python train.py --d_model=160 --head_dim=32 --vocab_size=2048 --qk_norm=false --optimizer="muon_variant" --warmup_steps=200 --schedule="wsd" --decay_fraction=1.0 --decay_shape="linear" --batch_tokens=[16384, 32768, 65536] --doc_mask=true --train_tokens=324100000
MLP neurons of a small language model. Each row is named by its layer, matrix (up: input weights) and neuron, and shows model dimensions 0-95. Each number is 500 + 50 x the weight over its row's rms, rounded and kept within 0 to 999. Numbers have three digits each.
After each neuron's rows, "fires after" lists the tokens most often just before its 100 highest values on Wikipedia text that the model never trained on.

L9.up291:463445440389491474543473574469519557500568516424557534569536498461463573324482552425510424492481505532464516428574497529544516575565551520568475517575587513361502499479448511444542496494494438510487430469422509494655495555540476453441533533507403471474522489441509486519509578522556434519
fires after: "d", "g", "h", "ind", "av", "wh"

L9.up10:528471495624534567517504463447429457436515544576447474509549477463569535580536490450532493487578492470548545493389477476483416532567460462453673496475502498450500455521520539471394450594541534499491566469440541371495407550568461490533454444499569500475474413466430540525479500481461505551
fires after: "t", "T", "s", "at", "S", "ut"

L6.up338:449480605548485581547506524515474394497411489566492504425606484425448395505502482538535507424487619524350470526518548489394565391507574552595551452494544368545414491518548531448497514539469547480496502585595434542476434547484507497524478498569518476442465441518523532536537476498473512544
fires after: "p", "d", "l", "cl", "D"

L6.up215:425559544501507485563432571538387476450463502553472480440447549538484317469432368482509494517458530474523503423532494548472543515465565423518439535515542482527570508438499522522588480391485586449457471564453543534580455532585542561521436465512519443500413446488533438471533434501502521407
fires after: "| ", "T", "H", "c", "p"

L6.up397:483434531446486566539434510493511508505491436432504527453602493445511467512395546582455523471517498504343425474414483499526528442477493514448466557474567491547535509524487488477478536433576484456517444555608546549556458516606512547463503472490534504441422444510498582493487424434537467474
fires after: "op", "c", "ap", "of", "sp", "uc"

L6.up37:479533424407505610472575521477498617484538522605526551536547542449453438506535570422520468522563477494596525543509554532418524505504531541610525338548496441548428505455538516415478462507559519503547503427551462520505420505379415541519552468512457544500521490499451456502472526491468486500
fires after: "5", "8", "| ", "7", "9", "6"

L10.up366:474488530367498476525549579487388551491562420480564544507530460465475403504512506500526513558408515585435506554386526497564508459448566483456530460459514479368488581474515431552544491526576437509460461472499567510510543452485508423495476489540422558490585514418445408481540522424499485537
fires after: "h", "Can", "H", "L", "c"

L9.up380:471479464454570503554511545542508557534599530440497525607549484478557645429514499371523456544487492541552550431558483518506461559559460553501436493471499552493502560467491544507563476466539454551502467474423464498494496615548651456499519519535525441617503554488561521527537546476586408502
fires after: ".", "g", "av", "f", "M", "B"

L6.up159:530530437698523459376543489506543420499514468514485574529467415501561563451504531447533533517467578514698530463512557425407442512449512557474481506531443546487422546491483528408448497508456482432514558618466534432509521511414496531532512543503465480523572555522468434515504473574436564586
fires after: "| ", ",", "to ", "the ", "("

L6.up520:540454463472448483529435496553456478479508521583550497519511524461534359444448502465449509466453518438505493460471530540463491445500528507575460536521571398553540434522390476362460533465457591441525469446544560432573520553490536499545502495493519448373489463548551493529490433508425475562
fires after: "Alb", "c", "Tr", "tr", "b"

L6.up327:474502450543466515519498442480476494495504514437524551418609513495536510493428539528534499470533499547403497519451471508483504446449505446532520530514549487515518478566555476447378491508502477485513501515577523510544436586478541563502479450395566508467404470500477594419599429524488446540
fires after: "T", "p", "ap", "min", "em", "S"

L9.up364:418420498526404475551582494513433446511458474456524516480418429488489486462556430476479506555462527528525578549585514592535456573567463533460432598517517450501490515459483510438521482438496540543562534574547471494584521530533477532554571492554418445438509493574444512512562483514578469454
fires after: "| ", "an", "In", "in", "Vic"

L6.up629:441455538416515498528486455464494464504442496497570463454492517547498425455457469458446514478522517623489467537523510445538481484577494474531502449650507507459521508464556453487528501480506598578518496551417532420480512535489522539604404474580423456471459561457478479470460472530506477461
fires after: "milli", "t", "T", "b"

L4.up223:551471504413404496454421490398500478520508514587444464423479529646533486548545504511506505545482468490541553549413550535460530427517462514626541518478484475551505495549493606511533432471448501470468513492456347549569506505458520517462423479516493524494357512576520566546495572535448567398
fires after: "201", "200", "202", "c", "198"

L10.up245:396483459451465555466595559513496588439509499589484499528445429473553502492528543602464399527535433540467474596482555563555432570518560474546485485488516513409589535470480469563563492460506421488456563473473561479463482531444435458474463493455432543487467572566575573532518472486481486483
fires after: "E", "S", "R", "D", "A", "M"

L8.up241:522520483542519558528489539465479441584525490487514508527557474611577476498496534504457471555479447481451495524558482464513456482490465535353555562501445495543379582532527492554567540472498562514410572529553474477535595480480531497484423480564513489465529485484493501508508530534508494461
fires after: "D", "P", "L", "W", "St", "M"

L6.up288:568493541532477447590458504551416460483536586505554548531493523517549418416504460467565527512444461504491660481500513622554538513512521417541491528502541508473517429564531506445561555487509598512480470464593495426548521570439492494562501500539574417533516633433505452473558446493530541569
fires after: "b", "ro", "p", "sp", "m", "t"

L4.up495:533475530421464415518528546496530460477481447498514505447429493425491454525475507446491485578524511569509532586532522573517549484624593525460507477502508446531475632470490509527564434420518445466538553585490563467478512508505482488612497444567463363481474474490518492548390490411529474615
fires after: ", ", "July ", "September ", "March "

L6.up156:495524525430473640459458524526409547488477470549547545505549561513422449470486465476504510473488448498575517488492536480461555520429491438462547521542572532454539524456531549504458491465403455593531470568460533580519442496591522515437459570552541425514466396511497518437555492472469465439
fires after: "| ", "a ", "- ", "the ", "of ", "at "

L6.up93:449479491446512481572447510527456522502501536507525472441492569493608438465438489537448549428468494532487516512477458564516470427529509470534482556498592457575617429481466536363419532467488539423518506534560608566589468550482530520551463521483517506438418503509469512479456394449469388521
fires after: "c", "T", "Alb", "tr", "t"

L6.up285:584470577500614517539491474480590571494531469350545516480571436510515482564521602490476456484495456495476497479467506468423509513466513518419471412505472511526423559542565458447497526452606527560488524511501404477420506524526442499460531503478484624561514602477467527550494564464576531544
fires after: "r", "R", "k", "D", "m", "d"

L6.up312:478530440564539489496418472521545482482513470477454533497560489527521558510474535572456527480452467414457572475481519439517524419383489462444490459494446489479497536490509440538414449469576444512466540611500458455521482590598455574375494469474466483489431479502454563447524504480580534522
fires after: "D", "M", "V"

L6.up333:466544554521442473592471506547470539492498465535530561482516600535510500492392473595606516558518528554422555480482468554579583465493578520503479588461487423544539411552506569472522617486470532425525475514537547541501436480597492513426554472400529451496445495535454546440503533516505534458
fires after: "| ", "c", "ot", "s", "it", "Ge"

L9.up164:530467489420533475475455579538484537502509450378566497563570483433425455386490512460514446418497522537478468379489454488527593537548484566507507493575561464364501521531446541490509501529463423482492427501373532516560485615476449493468518510533418487432550528422449433489466590554535467540
fires after: "g", "h", "r", "G", "L", "ly "

L6.up242:447474504574520500473478516479516540493474453630492522406514476529415610463519458518523536494496479472485412479490442427428499511558520547483492498520472554529489473454472522528582359592502444539554492567549566466496457478521512627463422457448468435588532334489472536524496487501450507538
fires after: "G", "N", "| ", "O", "I", "_{"

L6.up473:428528469432500528432422558579410523549534511458442518504546588530496460491425485561560554541422475569420542459478457470549451466528592518540428502368542490599513496420569478471507512436434573440503440508450584613608532465533506493502498595532511490416491500556470425428548494498415524511
fires after: "| ", "T", "3"

L6.up321:510480535480505432518501433485529495474482512384451517441480466484587580572532547551479479532509466554457477432506466439423456513472431515476506516558441551506512521532612420557536419491503428640505520464458454495488530401519523521480421468455470570580553479418491519503489529558519490516
fires after: "S", "B", "C", "T", "b", "milli"

L6.up239:465516478443534472542527567520397452463480480488473454503499511615512403495510378489545513594446467487530518431586436562531487528474540383530463496586543565488585520456521516575522452494405464570513487494406508527587516485572524566479348556509525467432456434453538417454482421508499531409
fires after: "S", "H", "C", "F", "T", "O"

L10.up421:520524574494519517534446512532495422564542523454490444431502540495491511527497592461516388557394606488451462601507477498432474522543497520461470524554488497475478468545530495522437433491554532563503550537555609390478521504407518529531411570472514463469571426435488428539456525643495496571
fires after: "B", "Br", "Sw", "L", "Bl", "w"

L4.up135:473484478580481497469464486502484480531434398426540399572536481434400526542393403480449503451465491470463448481511566521501446530509532512464536493470486476437508438506543558581479522521599465475528474456494505527462555474445487597572442586452512543542412580480531473588632412493504530534
fires after: "| ", "M", "F", "D", "P", "ic"

L10.up329:481491387569492573477517431454583530497447537629486468514488600451557502478470524576528401448559479491492512515536442432509458551482514517509475473434523528558582597452521470525561556464501477482506531495466529499526467502510457413433488543458488468500452536610559549546462553509507449529
fires after: ".", " ", "D", "(", "d"

L6.up475:461474470476515575591501513512535514432513517564478471479492507478373467435544473443528487473535465466587509504532590422515561498477478380569601458607568505431512523529438516448478492520519536608402466483566392474505436556516436432523447486541470464460419474469493517512461523445450492468
fires after: "| ", "M", "- ", "int"

L6.up426:580467497579482485424523528476525494466548532385502470548516470491507491476478573430436524515493534488585420507463485538560439522559588511428481614545532555525552544465416495407545508429472506395542452598471596504532519452544498470569621582582488461489552538498478476480539469455579517497
fires after: "| ", "("

L6.up247:537467590519488557505435519546525490476497482521529516456431523433468389595505528474478490438530484513462494414452572456497550469444631464554470537498478368494520440632512384531493467462566571517451443451480460453569555442562529545434491453527536510539500593555478553492543550474513439503
fires after: ".", "t", "5", "4", "| ", "d"

L6.up530:540431597600513490530443475501515475478423536442501513410519524471546399493431508578483486416490570543400485510384481482454505416506538486492477631497543497557534493571448566461492545454525547413473487525584568548562480506583619487561457488489554580506414480537520570524565450497478454525
fires after: "t", "c", "p", "d", "ch"

L6.up280:421474539542501430544435537538429430490436501453483515475529471535495438505385466573568510533472546463458488496448470516552530537522448543445363566470552509582570524549467521527501558473519553453488500469581619450598465526582546526534436497469540507474505504477503501477516412483452562490
fires after: "ap", "c", "S", "s", "at"

L6.up604:461498464490563581511541481523506453419457458438475492510570461509462502511451519492575508534521514460523423474515517437556505504500538481569450469560530404545445505460480476438377466542496525478574493559558510545508406570508449512469533474446400450401477473518473517501422556525448571533
fires after: ",", "| ", "- "

L6.up289:464487536470447554524509423440454470559477601556489489504476527599473488408601397569540515534454570485511554482543426515379474524456566487510537518462442497606471435502522559445580423542560501531521445485548534519467530494496510468498640517461512399468507454505510472516532535523556548575
fires after: "G", "F", "R", "Sh", "N", "L"

L4.up232:495484458482484463472532484543519520632478480571543532539326525534551476453453533503533576468448487508456446426502523481439459525512476470411489473390522457525539616533481450441457494505432475486442406529550578561490508521555470439522552418561604513580591472544456454523511501473489483399
fires after: ". ", "M", ".", "o", "L", "ep"

L6.up59:428457407459507461507488468526468489486422512601499356510502473542540505499535527439466504484462567487454452424592564417439449398456509475561595439547552434527491434441535420473425466574412506611511534501474513458529551503474548490432433564505527433402458409508536507554517452497437521583
fires after: "M", "B", "T", "W", "b", "Tr"

L6.up91:465488466488495500492550416482486430487460423534388465474515473454473473546526570531440499489511586504421414494522528478507448461512472579493556461520510444521470518449484431535431379490485405481556591478582466495512447515486522496539512458559468472419528389485518505505477442515478427464
fires after: "v", "S", "W", "comm", "V"

L6.up489:419483455524494532500504569559526493524525442624382558440472579464483489536545597495479488459545498527396455441407558431532464497483528406418456506434523491472546483492516353548555556518502507497495466488578602461538554492440530515493530520606517552473452486446415525531592496551539547489
fires after: "B", "b", "M", "L"

L6.up141:510513463578540490530522462526472460531494364607418504475454421517458485553546514521401516454444517421497531489518522472429449437424479500440526418466490445504507578482460469542404412519460428493500618464543417503544408595477526556495461462504504535401412407531530498500461415495498391495
fires after: "V", "M", "W", "F", "qu"

L6.up416:489558493499542453520592425413491473482445480645531476571471460531524573518524525531435458532481608460480494508583487535450497529507475548446484512486436454539421508455455534454650458573547504422549559480538434446529479525461495515464543457518473407495548383534521483531447520534610460617
fires after: "Fran", "E", "Ch", "c", "Car"

L8.up599:496436465505477541599561572339456531558551473451468537474456542608494461511430519560494455529529481517515510495508475511487426502468519541485520471604460479524513479535530508289492550531465534429389480473556485449481635516478475532597518537447479591447508506549541430550477491503564526571
fires after: "b", "cl", "of", "alb", "tour"

L4.up213:514483578541527502517517505470458474409579514392497516432700465426417584474519451474503440517467504466536482485530446417549484501494477512519548464552497590444451492495534518533533609558519536453598448498464522449478569510509541506568507576481423483451539515485490559468507413484583539445
fires after: "a", "h", "H", "b", "F", "C"

L8.up382:546526483585471479589537409605522516544510480568505484513636470525424540537488534549472436648476564477507543538597516503551489521464520492420488509538478484546444488557495411554476549583472580503526480489527439600443746576452520499484487546562464468510424459553508583516567535519499501522
fires after: "su", "J", "de", "ef", "and ", "s"

L9.up540:550522490422553489526496604455474612551580520460438527574475384423501582447448518522479422435457493491462525501517473427527508505468433502494522472478602486500470621504446579484532520429461401511452432562471508458475497546502485465407517529439448483499487555448529531494488575449458483532
fires after: "n", "R", "N", "-", "ome ", "l"

L6.up407:465552461493477492509434462544436555561520368513503543401479437548461512561516528576399533521478513514451483407553467473423461445364484490346513525418473557513530511492527496492513469476486427537506586573514473521546463508550552572401470499488581516496488402520500533452515381473543487462
fires after: "F", "T", "Democr", "qu", "S"

L8.up358:511468480542466494452512520467487460599499527411515548452537504410433583540484533506416532617419569555452513566585527525517471510459528487415510621558540498570534507516478504570509552586459542403507540515490483448512522415539553514460497535509479513496508442502577497526575476515429546478
fires after: "de", "St", "st", "re", "s", "J"

L2.up80:522508608518484502485527539430495462466485544448528541504473518528469536626529466481553523504516520457537485578459493593484444506473548512502460422563494482532516533526614464588527520436512492569526516474446548518427552465526532412585463372478503533470502527543499474445564488416510507457
fires after: "ow", "d", "w", "him", "them"

L4.up518:474409511498435476442504553461479457548499436477529406502483426536471586475508508500577538555533497473462528401509470461526468552471464533392535358449512508464530541530506469393491564549538473535399442531550533523477466510527478419495637482513475433512559497558470456571532476543404502459
fires after: "c", "S", "C", "P", "o", "L"

L6.up534:522486443411494509516457459528441508511466438545499449518491584452510535478551494533429534453514528536462525408502521570485447420560474566513564518468477487543537399496467498348517473488366491510523517494571502463466450442470490410485507585563548456406450431505507502508482411432522425483
fires after: "St", "c", "Tr", "op", "B", "Democr"

L4.up48:477428473472421465488510515506463468581535471570472502437420482611589514535510545500554504516548524535448529395476505520476460522558431538487487425448546469487510546575401449425512480557483430493404485567638481554510504562615498473436566390516500546544543478553459545629493522498441567481
fires after: "c", "ac", "v", "t", "Mar", "L"

L6.up258:577428456422506648494476559478510493395546498452515521513543515499406531545532542393414509422570438424465447495533438421523463517513543384524571582549487532440497541502437435482519476416530430513519425550402485622510548503507502510434519520546480456510450509499512555485441572437621486480
fires after: "–", " ", ", ", "| ", "– ", "April "

L8.up460:510542442524472525532503519392464426593513451499532478522432492504490458443483568540491517603485596475540457571602437492552417420566499517521545565523515538582484522496491573447501510531544539417429492531593475448546507451498497550461440515520477447456510441492469479547587479580492495483
fires after: "P", "St", "L", "D", "de"

L6.up552:579476568482554497480538460559567437478495463404495466580569410545437467579439506503522491559462477442413444492449477469570490545449501517509468559461450426490467562425511464626472474550528454505565480508438553530483536486555533613408467471457452611508496525484504540525468580525440532485
fires after: ".", ","

L2.up367:512483523501482505492477469532506473541470520541486492473474509544492541607395578579528512469507598509546511506471616493540501468458516451456557521432493448510473465486541512588494519529494425494524445462433521540519488502508457504428485441543573501466582529383399400500503364458485535371
fires after: "\n\n", ". ", "qu"

L6.up594:528457409541560438485536414400531564495548506604435399605409525528636583443565575453417473473459511441557547436526535487484444545552450529468531450531453547530547481481430504507480459473526431518487537464530435374479555467464510449530549496487474474518484464487536474635487533470560477519
fires after: "Fran", "J", "ab", "L", "Car", "B"

L6.up113:504493549569486555593394552618396506510435434459481572447499497515392450525499453544571549508517483539466530445431514408430545459416507405464514470471505437477517529537591561520478526500495548546465535647533481538490410543533532516511460491537591536501416474470521534488537416431465518488
fires after: "m", "et", "p", "f", "ate ", "T"

L4.up635:543543548522523404462463528463534498539498509378482562410522488431493565423580437462492552489438542400458474480507508469526358556524458552466528499455550519533567486434530465493474514478467440519560377535517545462502472469490489440554595528530525513512603452530462485481537449436499483506
fires after: "| ", "\n", "M", "- ", "l", "e"

L6.up366:560488573503511551466469521580531577498455447567612542492504490394448452519537534518443524451516533511500507434482626528436533441498500627485465518411441486553453470498484493398507507435554522468487505464601550518445413454531449463478568491558468533453455461552478556519504474443485505431
fires after: "| ", "r", " ", "6", ".", "L"

L6.up537:412535486440539448558508539600519346460363577507424428526556515539506377429452408462533466557427532471485438500466540457462561467530549439587495497513537436523545557476514528524500478603494623526453529500542490496556525548502574521575388493476479530469514514482498464538493457509427583620
fires after: "t", "p", "T", "int", "b"

L8.up0:493445522467594521489552652556464581451498466523481487474564524505574436598418497540442459483557571521457520451465475495482439404486491470513460520492437487520462504469569450363499540536480495507580467404512498576495597529484509609486490478490491502404482566545506449543467478481397418568
fires after: "Gr", "alb", "th", "cl", "Alb", "d"

L8.up419:537476432486508536421506510444538459546519460422508521479520453489632451389504536517475460485499515483465470543513482443552546409564549543389517523455501505507434531446535588506518480495586478469435509491607457441472499498554436514529474451499505524509543486441440456483474501519523441444
fires after: "L", "D", "U", "I", "H", "M"

L10.up356:383535452468538519486617515557534458489624563585517518515481443503531534493475531547443467489477379573502537517453505496569437568513657463591532507473523511446547508455459474556531421473551464462454553437460633530445468513441480518494484465493449523530513530517545530527576446469455529567
fires after: "E", "US", "S", "R", "T", "H"

L6.up412:562514487551491577534528481453592596531520527445462561467596419520447603498500465522498469561527484504485456502495387500429543522468537448395502567521496557553431507505516525509490471557463501472519432552465502634404393507478501590513588447438535598530551437492477499481498453433490403508
fires after: "j", "r", "man", "R", "z", "n"

L9.up41:425493510508497572542442496457443492460486485371520484553552569432450565387540438478502396440453539515522510521617538531525524584500500574575454526552568432469487478431554502455556490505441537484526456568541473557522469621602497500516536532539386443449549512499476488528598505499543471521
fires after: "oc", "G", "Is", "O", "Par", "g"

L2.up407:411524536475507551523565482479474531509530529454468457486470561575530488554524472560611511538507549362498515460484498539654530508503486450439436510544479460537504476466533455580514532496481563579512462514499379566457564506463595532468503503509481514493541556541490467510432438477561491496
fires after: "d", "him", "T", "ic", "si", "av"

L6.up427:472481471509448436579485454401484479469572623546536510468437508569578477388472448467473443477508400494498562499522432611561498481552486440564455543499572509522571430518501528546495539448544624439454442406471519434572554536457515516570489494446532516512431591478551455474526495496494457480
fires after: "t", "b", "T", "eb", "ust", "ro"

L9.up15:518456454452496496610521415519533577469465430466497520513529477448503622456483494505475413473422510500498445439511468532492513591520489546493352508484570459467525619479457591530538570453469495551470494607453465547552554540502467522519597555503499497494579615398465521488510547521513494502
fires after: "n", "ar", "Ar", "l", "id", "eg"

L6.up428:522426485525529527458471542511620496459486428367499516562578504465461572521506526461515511460521459428584373412459540410597465534466507500537510589532458575482521576512362471456417534472479460492466445507498547443505457413611486486437532517493429492422453486550495556519461517411526518420
fires after: "| ", ", ", "$", ".", "), "

L8.up330:532518479543484499364507450335499502551443542535564423533587500550462518548469518465417504588472608471531470489525495573482538496448490505454540543519505481547535527566533554464555469571456616513405477515443386544448518507491500503558444561552466465512474538565575552473509521539586536528
fires after: "| ", "200", "201", "direc", "pr", "0"

L4.up368:470572561595561526522512492499522526466457497390505508477514565453444557416414450434467508611458385435460527474502450493557497597436517503475457501593474575577472451436541528497585507461500589502519509440413513460580504495449516477583468574471452496475485531457474471441521499499524484559
fires after: "h", "H", "K", "Ph", "p", "| "

L6.up406:501470453558563479543526370495533498548513426494447501490429372557484534525576533449428497500522531490586517390581554508499454476505398508426564398526449556503454476556497499551381479536524412577495598383582413439492451570418534486472513548491507566424490548439525460510479407465523434385
fires after: "qu", "New ", "V", "v", "ew"

L2.up347:560480461464460487606511459575470462529612503525642508469509536483485457494522421532464550504500468496427595468514440321530430455597485521490458510485543440477529540523512653521482505585475427443553436574491532552498485539524499552523482525514516435489479428517460495555434515433482529517
fires after: "\n", "|---|---|---|---", "| ", "H"

L4.up548:492393540568495475455534585528482501574430437510540497508516415522506540474585462517562517491509514458434470462492541527505467545480427608415556346475550505401485539527540487459410500558569440554472521493518578481444416498533478454490566518463545447490592522604487459494522484519387500526
fires after: ".", "c", "Th"

L8.up606:505354547520596514445553554507524434472554479434467522454547521427446466514487493486467431529486515564413504539560507470468394490555477421533501514460515516585453476553531417364492473536567378507542553438535479522503613511493497551450533463524462494403443458471455504504488538515315488458
fires after: ".", "7", "9", "5", "6"

L2.up334:617454534407540512578582459484431516508502536478571410449460526571442467512631485558434514485500434505438538445452591513452445501612470451560570413498512462509536473507544523516428574476523445515433479534504403430429524483524525448531482445429466459447518509509524455538433516550478518372
fires after: "\n", "|---|---|---|---", "av", "R", ", ", "| "

L6.up291:555509476489542516470473508501385456397526508550522605528550624543573547470468473572502528535448454510536642472456421502529506576539531468504424448572481537539509481500520544462465433454378502510603446552426568547609466496540492574447454580517499435492491498512497454385509490558506544520
fires after: "| ", "; "

L6.up62:416508531445416524552496494530472496457519508495458506487573568502460469488379492528585495519554466545429425543437465484566569525449503497535536565500659427503567489501506500537449589495481534477495473545551640503544508490519523535509513446401529474539511455527473580467548481528381461551
fires after: "t", "T", "p", "P", "od", "m"

L2.up411:549481507494468454530487482409515361450512504477485447486421475499467552598509464464391523520504530507488475461455479539492474575488461446470592492409503522554402507488513454452461504442462335475515513443474495434535487471499510547506571477462544415540625573532399464503549478408436598433
fires after: "| ", ". ", "- ", "\n\n"

L6.up313:648496455545543459397454486528529483553526405460444519563518491507485525470540515489491522515420532503464515472393534467457446507478531478440531442384320487477431538508491459478549460488488502484527542557420456442455548518479521606416452498565528508506516595506432473539505468534504502574
fires after: ".", "J", "_{", "ass", "–"

L2.up420:548455545510537393464484525455562476452529515405526493533531486467477454465407455522468396458493559481598556552429451429457415452473498432589525537368465625513466521586472478544503501493487444473556561419572534470432541551444478468477556472481497462489564509467467482462502506610423454443
fires after: "| ", "S", "- ", ". ", "man", "Man"

L6.up202:446536506533424503494444539508474585495566498487566578503530543503540500530439473504544517526564452573485517473524444549546521465440574524515392610473493479573572452536532498479508596393509534356508442522447619510534461461563498561456575474440521450498478501561437532430547494489514520384
fires after: "| "

L4.up514:546451436482549416430518459483574502562503609510490524481396508478448418437488560475511539509469506547471523483534476500480387526522501502527440509476556407593534612485474552444435443435489504567496430582573514512360492514502506471511493472493515519477596479462468464562581545451532486573
fires after: "M", "L", "H", "An", "o", "Ale"

L6.up369:504544466478515555437497493432507567499580442505520539528477491534375514556483543515520478558530462440528499489527526485535517556411475493466460409494449528491420518446501514585548477438569472495499501539452438506487465483571434523382546453499448473527479508527484491472488623492537532390
fires after: "| ", "- ", ", "

L4.up340:502524515427441484472430499433485507474462477394541522543584489517358519576548437555469528479557516478436506528445547451535502552522489562555508496537481501446507412511556514547555514489552449504500468471473498474551515404435554476456541499406477508477404464555550570498493411503397507437
fires after: "| ", "M", "N"

L4.up229:533515428509518427532517430480454456491503513527469627464426549450427416423456444464483484581477477485547533564564457417487512531578456406516440534507428516598527560516468573511529500470506573565502491501408499497484566526465467565509477511505522508475443529422498488450521482489534482539
fires after: "| ", "h", "r", "H", "af", "l"

L6.up101:525462568478508500528538532430567448466527513486497512387455489454473493535506508556495462461534484469451559601506472443464516524521467557495435477476494490557429467563456499493612420429565547419462478514471394528525505508500441452508478441482508572600539570586536510521474581542479503496
fires after: "1", "ell", "4", "5", "7", "3"

L4.up146:508478446436534516526452482503558492488621611542472413560461440505430520532476483499521534505484434392410535525557508599467506596494507548516479514547503496532545477487535605540472455472504397547491398441471346481497491533527413467445446499508521503552555561510480560576507490534564476501
fires after: "Yor", "al", "li", "Ale", "er", "L"

L6.up591:475511482441537579484459502443537481508562541521480479508511477543369422521500499479391429477484458355532482491509501472530519528475500409495522402550514549446485585476433497623532449479629521542471484461451376512542546559542495554455479484555452530481501524499529460527463606433587485440
fires after: "| ", "- ", "in ", "– "

L8.up618:461511450567533552607538550499474462514464451537498474495560508487590534555447502580435520517487520462465606482531454510556447505486538610525547452584470515508492473544504469446445575538417584488513520459522484584413525517419457542418509503547539426599496493561455514508495546491567508571
fires after: "d", "cl", "tr", "he", "s", "t"

L6.up446:508512528502484539462465569568485533456488444502569569625407573470552610526554518519506522449482534559490599421515496415560420414461521481467437494521408574499588528515597374518551491457584435529563480555444462496573628497571460469473500519503474437510482512488437517458499473483532432507
fires after: "B", "b", "L", "F", "G", "pro"

L2.up410:493469487518470489467510559507582493543471517448502376546519529432402600536412417476546520547517410574576619583502435435475440554447434426600491472455391496504520514483578523600459470426564538440502482423541506462499469515462457448494525429474487416470471587513495412554541511506521568475
fires after: "ic", "h", "sh", "r", "C", "F"

L10.up184:468495366547498489441603530471486550486493539488471446456457489492533444512497530564496377515616519521461463516562458456521429573461492541517493510539537546610546531456513561505501493509663537462554514495453521557469501476481478424389496511454536497520424502571451508528459530419442521419
fires after: ".", ",", "7", "d", ":", "9"

L6.up7:430455424351511468580470455530483538485532544616562474537515540560501427459493497517480488518462432462494524500517580543504525431491447482577493346476540387525508440462523494538358432503543473589473495409575414469555473603485493564433462446445490519409411549488514476443495476478430465500
fires after: "M", "Tr", "direc", "sp", "vic", "W"